config.yaml
n_layer: 13
d_model: 256
n_head: 2
n_kv_head: 2
head_dim: 128
d_mlp: 1024
vocab_size: 2048
activation: "tanh_gelu"
norm: "layernorm"
norm_place: "pre"
norm_eps: 1e-06
positions: "learned"
qk_norm: false
attn_scale: 0.0884
bias: "all"
tie_embeddings: true
parallel_block: false
init: "uniform"
init_std_qkv: 0.0324
init_std_o: 0.0324
init_std_up: 0.0324
init_std_down: 0.0324
optimizer: "muon_variant"
lr: 0.00802
lr_mult_qkv: 0.7
lr_mult_down: 3.0
beta1: 0.95
lr_head: 0.0036
grad_clip: 0.5
warmup_steps: 200
schedule: "wsd"
decay_fraction: 1.0
decay_shape: "linear"
final_lr_fraction: 0.0
batch_tokens: 16384
seq_len: 384
doc_mask: true
train_tokens: 243600000
steps: 14869
dataset: "wikipedia_en"
MLP neurons of a small language model. Each row is named by its layer, matrix (up: input weights; down: output weights) and neuron, and shows model dimensions 80-207. Each number is 128 + 24 x the weight over its row's rms, rounded and kept within 0 to 255. Numbers have three digits each.
After each neuron's rows, "fires before" lists the tokens most often just after its 100 highest values on Wikipedia text that the model never trained on.

L9.up487:143145107124079147118112137122120126097118122107101135127103149175119148178133134149107150163099122173122094137109157138152122108081167096058150170134142130086125109157167124115147110113123181098132126180129134113125105134122112095149149128134124168187126130131154098150140116146162108161061135097126115098157128126128151134120099116157146128124115124131161131141101153113175112140110
L9.down487:111128128140115132153155152120105142148148115136069136153124160093145117119145135125109081144191125125140119123115134139143147157104098136058140143074102061134109086085140135153136104171185147097126073108099107137131101093111128097154138078149138107096102144137149137117126141087110152148114162166134195120121152135130105126141169169116131168102110148121150119163124129128082141135144
fires before: " "

L9.up577:145122067147118111101115124121098103098126114120119138127111151087106149136126160119148127066158202135108083130139077089137085108113155134135158122137144108141124148165125105121120131087112154114160145102149108125110101142120124128129116155104166142145146155119128139144107168098128124106088118105164120109163125126102097170117093136173123131132122141120109149139174132147102091126186
L9.down577:175112107166146134090143133097147121116127121130197120109143125131131110081133097128119179101133079115103106159120123102137126079109130133115128150164112096116160135111169075159144141161142111181140117141115136094117142162129121136166167145124094085139176135114101162151134166136126136143166125121120105159145153106097139134159111143093135172176161149127141141145134069119121141131161
fires before: "ed", "es", "ated", "s"

L4.up756:110095132139160114137127126171138089130133117113152085132095145131114149095136165183144091134130153134155176100118147147108146114140106137134111185131128151118119159143109127110138141122126106137125167103140112145092155111114108135144157176157102092131143114125161166140106126077133201105122122091133144144120114117104140104133182097132137128138129139113172144127072123103194149185145
L4.down756:132146111126146131102137129130127133185155135111112114078130139146088127148080116149139164109153113110160181120159076136133112120122158131138131112131114127123133129125137127120163096154159134089093121154166150076107113102116146091116112124120138131100127076157142145153099118081131178096176145120145098146112148114127144099117134162098124147107130141108129100140161118080184137161099
fires before: " |", ":", " |\n"

L9.up544:161119089130101140114095113127135117146100121113148082151141195153135157169196119146185129107096124108096118075139099123130141104144137098102163105131114078112132117163135128124137102093114149110141124091142097109155136134137159110142130100130129145088131140105117131126144113159114142131120110118136169126182110160134131116146120125118109129161119118109126181123139148151126152126127
L9.down544:145106062139113111112097124121145144112148130125079148121120103179127157146158100152118117123119159098069133110165157129109155124117105113093120118115111116155139120112158140117109117124160118081138078128136120091133125170199140159133159120191118149141120133106121113116105162145169142143109143115130133159109102116153134130104097169119161111114149105132078106127126101119114128100124
fires before: "1", "2", "ence", "ent"

L4.up205:120121095124142102102144140105137077199112126103154138125126087077161080087097139095160100141125130124134166130127115152143129097145133131164113142133119158110101119101132112173125108139119116118130116133162132138081089139166126119119175088138143152151123142106109125170090124123135161129173143105102127129137112109099140127127139119111134168126112156078142133172131148103141099134135
L4.down205:132098110122120125080107118131116093099150151148118174138182066076148127117112170110138123165099123125067146099125112139153114186116095174105104099136122171126140109135167078144123086129184135136093109143165120104120143080140110112117144100123166106146143108152161124135147111146125133135077176149115157146133112140156102102124156127116101138119135157152125162156157156134156094115127
fires before: ":", "|", "|---|\n", "|---|---|\n", "|---|---|---|---", "|---|---"

L4.up27:098140084076119117138106127137158162089121159171160148118142134188104118091129135148117090170145106115086122113145096134160099108105127163100135156096129163121084169095172121107142143132140118151095137152100103154132128101139106147146131114145128107124127134110079135094104131125100113110189128112086113149144161125105120130119123131148090128101178135084135139107101121158111135141128
L4.down27:127163069097099125121101140081125162121103140137139152138141133139140142133110120117105143169079131154103118137160106093104157102148111129147166108134123131160136116126134148127137155135147118086114131122115147132132109119155109126117162133129162119079172115107140088121134132115125168127125148139150167114110102158135121158151154088096127150121136130109100130161112156087128128121115
fires before: "|", "|---|---|---|---", "-", "ted", "ber", "om"

L4.up102:160094114121142139125072121137148144101117104106155136121104115194082149129118108118175111165145150135109107096112109150108149101123186120115122165119159131136132126142150103129155169121109099108102165157123128138095109138139173104128135092118154117130120124109156138159125121157155107123174119092092156094165103143119162163156164105151110113124116122128129124119121146098109147168114
L4.down102:144139161127108130115117155100133092131111107149155100147094110093206119149177112130106107168102119131147157150141162125145155102127154115148136137090117157138127145136074131152117152100139089120145133166129149121148099161127114152102130102121105128146129182111157149142132103133120144121115132147135112089102156114106099132072139111141135119163105147106114122135133128128143150116131
fires before: ":", "2", "–"

L4.up96:101129107128152133093120145169126136118130120109123143180098100137142105086090112135121104121153133087175147148088158142137092134123184122103109144099135177115085112115126115126149174148136154108105143148134126148071136120133141099107159157140111087078093077120116145147096104094119126111083125116152134179106133149131161124102095136102146153099189110117146120144159112109129113180132
L4.down96:150094127131147137116145152106137123134163134146130156182136156139105133155156170138123140096162162147133106113146113162131147145136174136117168118123098126136136145113108137108150133147149105132119122090127104149131105154122125135100110173140147134156143087129114127139099086123097112144099144135090117137074109085123152091174107099154089123106142168137096097128158122138079067129127
fires before: ":", "st", " z", "a", "us"

L3.up53:113148106118113096110099153096127139139126108155145126125086180147107100128109063154131136114117161109124134121175086128137100147104113103117158157154106132133130115116151131078182149112152097174173182153138130173139154167140116111130113155137125166139137127064114114140132135125113123121122091119149169105160120139133106118117095127185115174123112144122098134161073151157137130133148
L3.down53:102145084084118194179136130148126152122144091112103155107137109089136129127144133164126129145144161138115127129143106122143078105141106104107130167116127149137126108142124123154126155190082102124122125190125126141120148140070121137161101106086084105087166147162125126146169162111138132116114166094133125122111167192123130143106092135142175172124127116124071114144086138138090142122163
fires before: "f", "velop", "g", "ut", "h", "v"

L6.up44:112129103124152095102119103165145154118124180155139092108090121134124118132161097137136119108152102113121158114141154146153121152143102152137123113110089157121126125124119097099110133094130158116132103108161116125138174145082110105150113118138085110147139148100162096113145164155120149136138104113118112136121111153124170148079112115124156135128106106121082154129126116111143124127109
L6.down44:095135177132155112137114125114106145128097141084106145123118105146128116159152135140114172155109130099150118150118149115161099187106164139108137136139109117092214111108092115094135087137137162143111132129098099086161152097105118132162113131125115141168084140126116116171137123158094103119107155151118119081084139127111108148097137109109155146149135123161085123144147127092131111133106
fires before: "1", "2", "5", "3", "6"

L8.up658:137143114128122126127126158158128136114122125123134130121169124152113144119107125146135126147165137110143155130189139100104118103147117097150108107088091131158114140112140082137121171127098103133113171163097133136111106101077110160151138146157150137081124130123136174167123105114056124117123173114142140113124125115167148136117121123175143132124128125111137089151136129138124118076148
L8.down658:137088096134086164152131128084091130093127144094109107134120134135173137162105132101183131141136117123161188141127126117159147113112098149090146115120092087122130140130122110147110134137105106091163129120135090136142157137094107145197078137112156113103137134127144101124151131180133109138128115097157124078114114077119150152142139147135130151128110154105139145087113125157124154112148
fires before: "ed", "s", "ing", "r", ":", "ment"

L8.up909:125113197111133174135136120125082096128097131124128150119128132137169174138087151142086110156126121075146127152124110157108134112077118127109128111142078179140155152173156109118129142161133144118126142126104113125149116132092139153112115153129083113147123135160128161131109101160139147171124113077105184113116115138098108115120117111169091163145134089111105127135143110124127134160164
L8.down909:128132139117127089127105143109145153133110143119183096140168154140155156138149141113152124114143143121066112131105165173089109122133169148148105120131155139100102132143133157155133138118121109126128153108090101121122071115152086099156153087132146137142158140160135099160183105129085129156124130090125123127099148138126135147122128101132159117130148125137129101147151166111124135124170
fires before: "0", "1", "2", "on"

L8.up180:134134125128180115122125125139115162098108147125094106103152107109145119163139129078113126103126183114138131154120095123138131106116158126128109128115115118100109102156206091119128116141166136097103093106101113154178132106127144078138183123105139119114127140114141138125102122123085164132158147118116109108086116129059137103123111133142149127110112093109124154108161095087142153107123
L8.down180:150141143169149074090173154143120148151126109109142123096126091146129115124136136066138114128111141117113149090132110096101138107101176136140119119112136136142108139103142096091107120148139158122149070120150129177121116144111090140136153118151098118135123099138174108183152108129127115103093115116141147115099157109150112133125163171107127139172127108134133147121146136167093103161100
fires before: "1", "2", "order"

L3.up365:131099119159136125118160204143122091119125138127109102092123128142132136093117141131147106130149213150166082123084095108109156094134189112117081148143173121123124149124136084119103135120142120089150142141189130142139132096144151151128142137129138173137131134097127121140119099118119166143130096099144086134134081118093124092166178090111138122171124102139146151131089117139120123128106
L3.down365:148129084155114057121139095143151135088141149118119146119152082131128125126137145065143100127158193102110131078145090134134142090156158120180092131095150126134116149147163090152117121113125149121129135146131152127150119115171129112140133097137115110108158142096138133164132148128112128120131124122125173163163153147139107102128160126142099154149088082157123143142105113162112087083105
fires before: "1", "2", "3", ";"

L8.up277:124138146145122157126139106124106122152133133077145099175085188102092095120132076095157133094165106179137144123114139136116127103128143104085141143113175115145141142123122162153124146150170116128124144095150114136126096116112165145114140151080130134120113127122138134122119115167177094132107085074141119152108119133155089099116149101130144135128175144138158127146177116114194143112107
L8.down277:165131138144114115128145115130132075092138060099133106119095156169110156131157131127149076156131122118116129133187112109118122100161127110141115125128138143178130122109125141127114119143133131145127150127146109171148115144136145101142141120194121125142127129143078128120128084142144111132139090122129147159132153109108114151152129130138104112109074084135087109099083170162103139093154
fires before: " |", " |\n"

L9.up202:177102127123138141167148108167128122169065139151142115131176078140096098115104139146099138085162145116132140117146111110136145107139144148147111139116134140143154113096189128119154148162137118117170130131113129146125126129110108139120151108133143140135142163137058176117166123115119129161175123121117138133122164114147078134098132090129110100114101102105085126138128164111133121118122
L9.down202:088111103142125128139123143152160133120129143085112142126112142158137117139115147093110158151086110099147153108152172120132115077147134186149126125122104127133145101118133078115166125126110083126133126129085126152108083121116119156101161125129140155137141116121069134121170111105137105122149142103114123173103121132129122100137122137124114155162117165112118118104100166144107136124102
fires before: "1", "2", "ution", "es"

L9.up75:104091155180101167151105155081135132135134104100156143121123113137137136134127102107090105108154137157114119148121105163144132141129125141110132135110150110150133089128132135105130166133149108152102134079107119147132078081151121094147111145148111149166123123129138122105155135151064133155132116140111152094106115048116127152135114112127067142135135155167136156137169143128141121135102
L9.down75:117157150113126133106140158143169148121126163081134132133087130146150127141117116113143129124132135094148069145145129124118144132131128125104132143112131104179133171151103144165128153100084097076109126108117135115137108079117149115157091140163119101125137176117132130126119099114169131134151143114119111161122130204142153112096131093157151135127159099123167095127065144090138109155157
fires before: "-", ")\n", "ina", "/"

L3.up202:171146129144147144131129145108157150104125101121134118134126149095105123107130088140131131079101090156130104114149127153108122139137132117127133155103160158122171149168114120170121104103122132138086145134168097129110147125184163094126138176160102084129066121131147164159151117187109149124160108150123111170130092126099143112095139167123160122150129117120097122124114102110162165123136
L3.down202:137075135146110174183147149183087153110141152126120119150136090093125118130106111149123153118104119134142106086087156163142133175126144177127117154118099125112176147110167115081093113137116138141113184107143107143079113089110111130113136138134133099148140116155135126131160127121140173135124158140130079144098138147118108110116130118120098145119127093146132141121117142116154115132133
fires before: " of", "ic", "icip", "ification", "n", "l"

L8.up450:123141127130113133108134155071116133123142131084099092136152128133143126130134108166169078126114137135127149117136149149147127147138091118123154156189128161151168124107170120071110120111152127157098121090132115131105109128143131169136082138144127133136123151133112113199139116146138161120133137090130176106187132144060138132092102111126138104155127132123131140129143137133104137095136
L8.down450:097123087136132131124112124102153126127110141099143096106113121115181134127172137113118138076164138103163186109124109147092105149147126101131112130150108173136086129099104084080111142168134152159149127128128151143131103145148152167170105101134153136131099120154161100122105113170079147125143123192106132135129125131099169145144161138143099148142165106123102106105103166146139130154121
fires before: "ia", "ian", "land", "en", "lands", " ("

L8.up9:137135116132113123098124112106113159105112169164125165149121173069101120137150131132173127128133134109084092119103153153103086173115107082090128127156140158140128120094148106097167135136120116110129120137124077130082133147135118087105178177159113123166149123159121114092115100109118116136134082121136137135160150085169129126111113105141136129115075153189149128115179096136101133097114
L8.down9:162160152155092100119149156134112139187133158144126122126144111131165100107148113118104101130174135125148138158094146144137159144092137138110105117118117153148129142121091120098136095106148140132144140153107117083144097116096112118173136110092106152139173141078108127103132148158141096111122097110136158115117150077141113139111093185141120154108096146125114141093159128167164131121107
fires before: " |\n", " |", "ing", "ise"

L8.up435:161108161178121144121111132150121148180115136136111155122168128118097128131125123124101152122089091093152111158117135104089102127114121189135122137142088175136111136130113104120101117168100122125158125091103118120193110164121127143122110127121097146129121093121131115156142150119119110135111157091099166088121117142104120160097101167164125157084100130096091140127138093138082107149131
L8.down435:086111115094089144133129129148089118146165107103124135098123129156107148121178134120179071100126051140083123128096094134152135124168109163133104129128146122124146142104129134096134091096154099095127127181132179152129161181117137090101120117119145132142136124130117108165118118121135106108107137131121153161183152148152091180097173118113114163099136144118136131138130160104114142134113
fires before: "1", "9", "2", "8"

L9.up791:166119121110147135130084181103108117124133107103119154135159122125150128150126090080149164106148117166142169098121142150131114101143181147134122142169135111134124137079165141085158142098125096153142083181127143129158103125127138126133157118161191166141119100106158175103141102105140114090127143103139125135120143129112144131153151125137133136145125119133137108130134132131148093164104
L9.down791:112162163112138142119140156145153103085153149135111133115123112123166161146125124164134143128119087117156140163111127124135136138131115158151091101147164135113114175135122121162158147115116117126121148124135110141147168173124133144129089157106156093148161160084120173144135124109156098146070153119100108100103072142084136150147130146094132123142141108115134145071125093108093089138129
fires before: ")", "),", "–"

L2.up287:117148150125156111123139155155088139096105101151142123135129163109169137106122134136130101122130129128168098121144082124125118110090102191127156119119111134156130123164106102121121122133076174128095065098136079112174138134140112178151162125114148136127120145141125080099080114105137137065127132136153136129136122088127138154118164165150132113089118137088103098133092131134129139070170
L2.down287:132098123110135107148080110154112080099086074099137117107120137127123138141176106155134139159128115144085129149149162148132117112079110148144147131153176107105114196127136174127145128090119146167125136149129131127157133147107126150152153135113135116122104158126130147128096176130143113102151139092143094083132141112141081154123106175134110122120122128126123144147185095168116141057131
fires before: " ", " |", " —"

L2.up44:169169151129097136169143145154130103137138148128139149135139121203126098131130098113130152167166108109131111145118156163129104089131162134108128142166106130135159143114144078129158160141135156128101135138071169150118142113109097173065133137135153163112113125165154176133150159165121131109103159186134113135098113166077155158163095094125123126124130134064130131134142100092106136140129
L2.down44:152151107132158126142121177126057126114132107149132118117093120139082126147131147154144151101195150180129100118082163151158153102110146150155134132157117111102142134081148095117077069168132120125160102157096155146117148132146138139103132142094105157115144094113142133118157137152118173108146122133128096158169130120088139160145108145118120122126123153090154117109201151095095153119134
fires before: "il", "q", "ce", "c", "ization", "p"

L8.up670:139110150077135135115144143136163138124093160137109130108144091105120124137117126158124138146091076103140157143111091122102117097118101158104091079094092146131104120139139117092103150106137118076124116156110098124138167156083133097074108155126128108129158114167100187094116103107107143106141140108141156150145138133066150140118161215131101110132136123102130110127094109141161139143111
L8.down670:155106104131106126163128108112147142080090126158184170119088096120113144147144143130128145117158148108097121094097144146144124114113134107122126127120123091120137140078144108131148137156135106101108104076100103114119163129120094157090147125162137132123131151178101147102151157111128133134151102126116134135145142110126086116143092093122109124138127100111178090159141081127177159087170
fires before: "0", "p"

L9.up310:089184130113145160101150135098138138137095096114121154130112100136126148087136158084125158133147109132119144164149105106149110088159083106140150140146127158125145135071130146094113143112139110105143178125120106109083124141117121134115110110131133101154148172119142139114094103119168117130165127154093100141131126128123094138086099166105105151141109128109102135157144143113075110147120
L9.down310:155202149142103104125158123113142145146147115153136095121136105081182124137112101149144126113108146108100151151154132122100153188120123115124110163098157135140170134106104108162160126116128144091107126110141142118137110116100135128121159087115103143112145139128149115178141143108132133139159125105124122129113109132106155150101148094116150120093107150119114122154041151158129075159088
fires before: "The", "-", "A", "C", "|"

L9.up373:150162147145073099145134081086143127132080167092121105136123107102114122141084126134161116109106107100148135137078090174112142075122148127113135139126134137147130112184100128141133138123160140108127137169161089109125148068094165163137170153141124146147112118104123125130144133126136132174149086100150161098118137148126141124141065115098134094116116116112119124097085129114142144144118
L9.down373:090179099100088132137124084138086153121111133088123163098141175118124086150121101116140101110124096119133180096102137099141171088151154140126082175086134140153081105130098148105142129084123157105145149132129086140161125112132166151117092129133130134130139156172146129124132101136100106135133130150126151132135121141130165122121141132163096141152127135165116104120147157135148100116197
fires before: "2", "1", "9", "3", "6", "8"

L6.up686:118112179103124120113149130157106130115146098161110133123117172109123199149113126172111106147082114154120157119106120138128137113111141104176124108109166134135142123146115112130138135159145116138149139098097120104115175133148141146158120142139144112126163117099103131132089153135135122133146088158138153116084112148116147100106162169140128099140125064098136124131099112129117151128165
L6.down686:129144121112147094118157095143144171132147122119151161145134136142148141109161154113144101151097147139123121145132167168166141100089076110141073127117147101161152151107145136169098094139119126139116103137139181141142165079189144084127120151131141104095139092175176110128140108147149148123150129148087145130139091147122111143104138131116153156132094105119148113108106126131096122148165
fires before: "8", "1", "7", "0", "9", "2"

L3.up36:135157138149151106138082108118169108131115135064126089159098124123091116113123120123137137154126157128131172115135140116139123138095141129110187166155117146110111147106110131153118118086131135126163153115151148108113116131143133163133128090138157134102142089125134136166135092107126123135095071091172132161134133127121111117115122104133167135152145197131131126114121151121159153108136
L3.down36:092165150116139139165142173097108107152141121132159138162091165105140104110125132157125128121114083089155120126159091162134166131115123143127125162160140145124139126104093164143132119138098130113121140123127118125121122118110109141157148151158084133125113089099113139147135107134121092129153119101195174096124116107129138120122152125140095103143089122174178128135142122142129159126146
fires before: ":", " |", " ==\n", " life", "==\n", "er"

L3.up570:136111120130081104174101083155148130122159123159148131103093116078084176148142096113153157136142133133129102131106124123120137126104102117137108174137157132114162154143112100097110088136141113124126133131144112121111156082170141114115126127078120119121118094137132115134131109103094156139116157120131131114140162147154115159107131081096123144128110157143162110092140123132189126147143
L3.down570:097123138125097116114127091115198124134146130115098134111120179108131129104094100141133147074095127112141115119117140157144130103140146193173134165114131132135098108136103113178122154124120161167159161164125170139099117149111148111152173103138130153123148098136103123084123128129133086139165101133147106108140114145107131115109120115147118107117145071110144137136138184113124137115152
fires before: "|", "|---|---|---|---", "ed", "|---|---|\n", "|---|---"

L8.up164:133137085166127123146142107108150138105077089180138135125180121096122167149092114108118102161138128164140088129158127142146112123141113113144204137147131139120121118084136135144145180131127117082117087125156139117129135115106120129095138124143115132095072144143100142121115129152112132161111119148149112135113087148094131142111134157115116167110147128114103155119071112145130119125133
L8.down164:122139145087133174155151129140117129168123166112145132175140106129130154134149139125131124143155115099126092141125122145118126110114103101102152118149110164171152085117084106109167098085122130127123133145095148108139125139142159107119141155164120135089165104102118137161132167094156093118116164128155130118141145153138136146137127125118152144130121117115102124128000122154151094131090
fires before: "==", "The", "===", "A", "In"

L2.up639:080120156128102171119149112097136162144104138113180182082131141134092172138111149121122127145116116158119166122129113135129146147148102148132150149103091127185173098129131141112151111101131165095138095105111112090165172139112136124133118109108123092159153071139138111097138115129143162092131154134102140141135122097086151093087096119167110134138117077118153129130111132109171131115121
L2.down639:122145105142142121141121155123120120144138138112135090110162086103152113154122108149100132102121143138146115176139156148100131163101094128120136153118114148109114134070137133123160096161197145093118134127124147105117083069158130149079112153155118153083116123132115130156151109085126095124150139141121096104116122116119138110100139153141127106113067106124098136120193128153082135113117
fires before: " ", ";", ".", "1", "7"

L8.up208:141134081135107110133095161111125128153096117160129124119096159096100134152101159169130081091131112145130125112150123101113100168161103136143116089133125170143151121163118141120171112106168084154114113147134126167129114149124136125086153124130115125169137149125124096112132112088108150175112148138142171161095128153155137146102130168104178110176114131106135145163174158128131157147168
L8.down208:171139140123167134069113145132131184160129084132151148114144130107136141145174169148108169145134094123121155144080108095128128161113126131103132117130125161153115133144113148104150126121139110149135130174132134082143128106098140133119137109105114140167147082102135150140115170128151114159131104137158103136108158150135153108166118135143142160108156123097126166151102155141113137130170
fires before: ".", ":", " |", "ps", ";"

L2.up711:108168148142131134186118132135162137173140128137136123147096134121145095103112141148128122096115084113148160170129104124145166091138127123144142173137081098116139135126149107144071117096139113121160112136102137101172127082144123128114114136140081131123133138110158139092147116104151093117127129126171110123087128136109069107110113157143089135148107107114114167134115103137164108108153
L2.down711:168114115095146091120070076149141157135113119135117123080129099107144098118117140135124127143132094113123145160118113088135130182129138129113135135139115149141106141109134144125129108128133135159104140168112154156136146103163115105116092091159175143125117132092108123116179115130141140134106121142154122103116114142097123129120123157146125124132107068111139097119156131124130122172131
fires before: "0", "9", "5", ".", "8"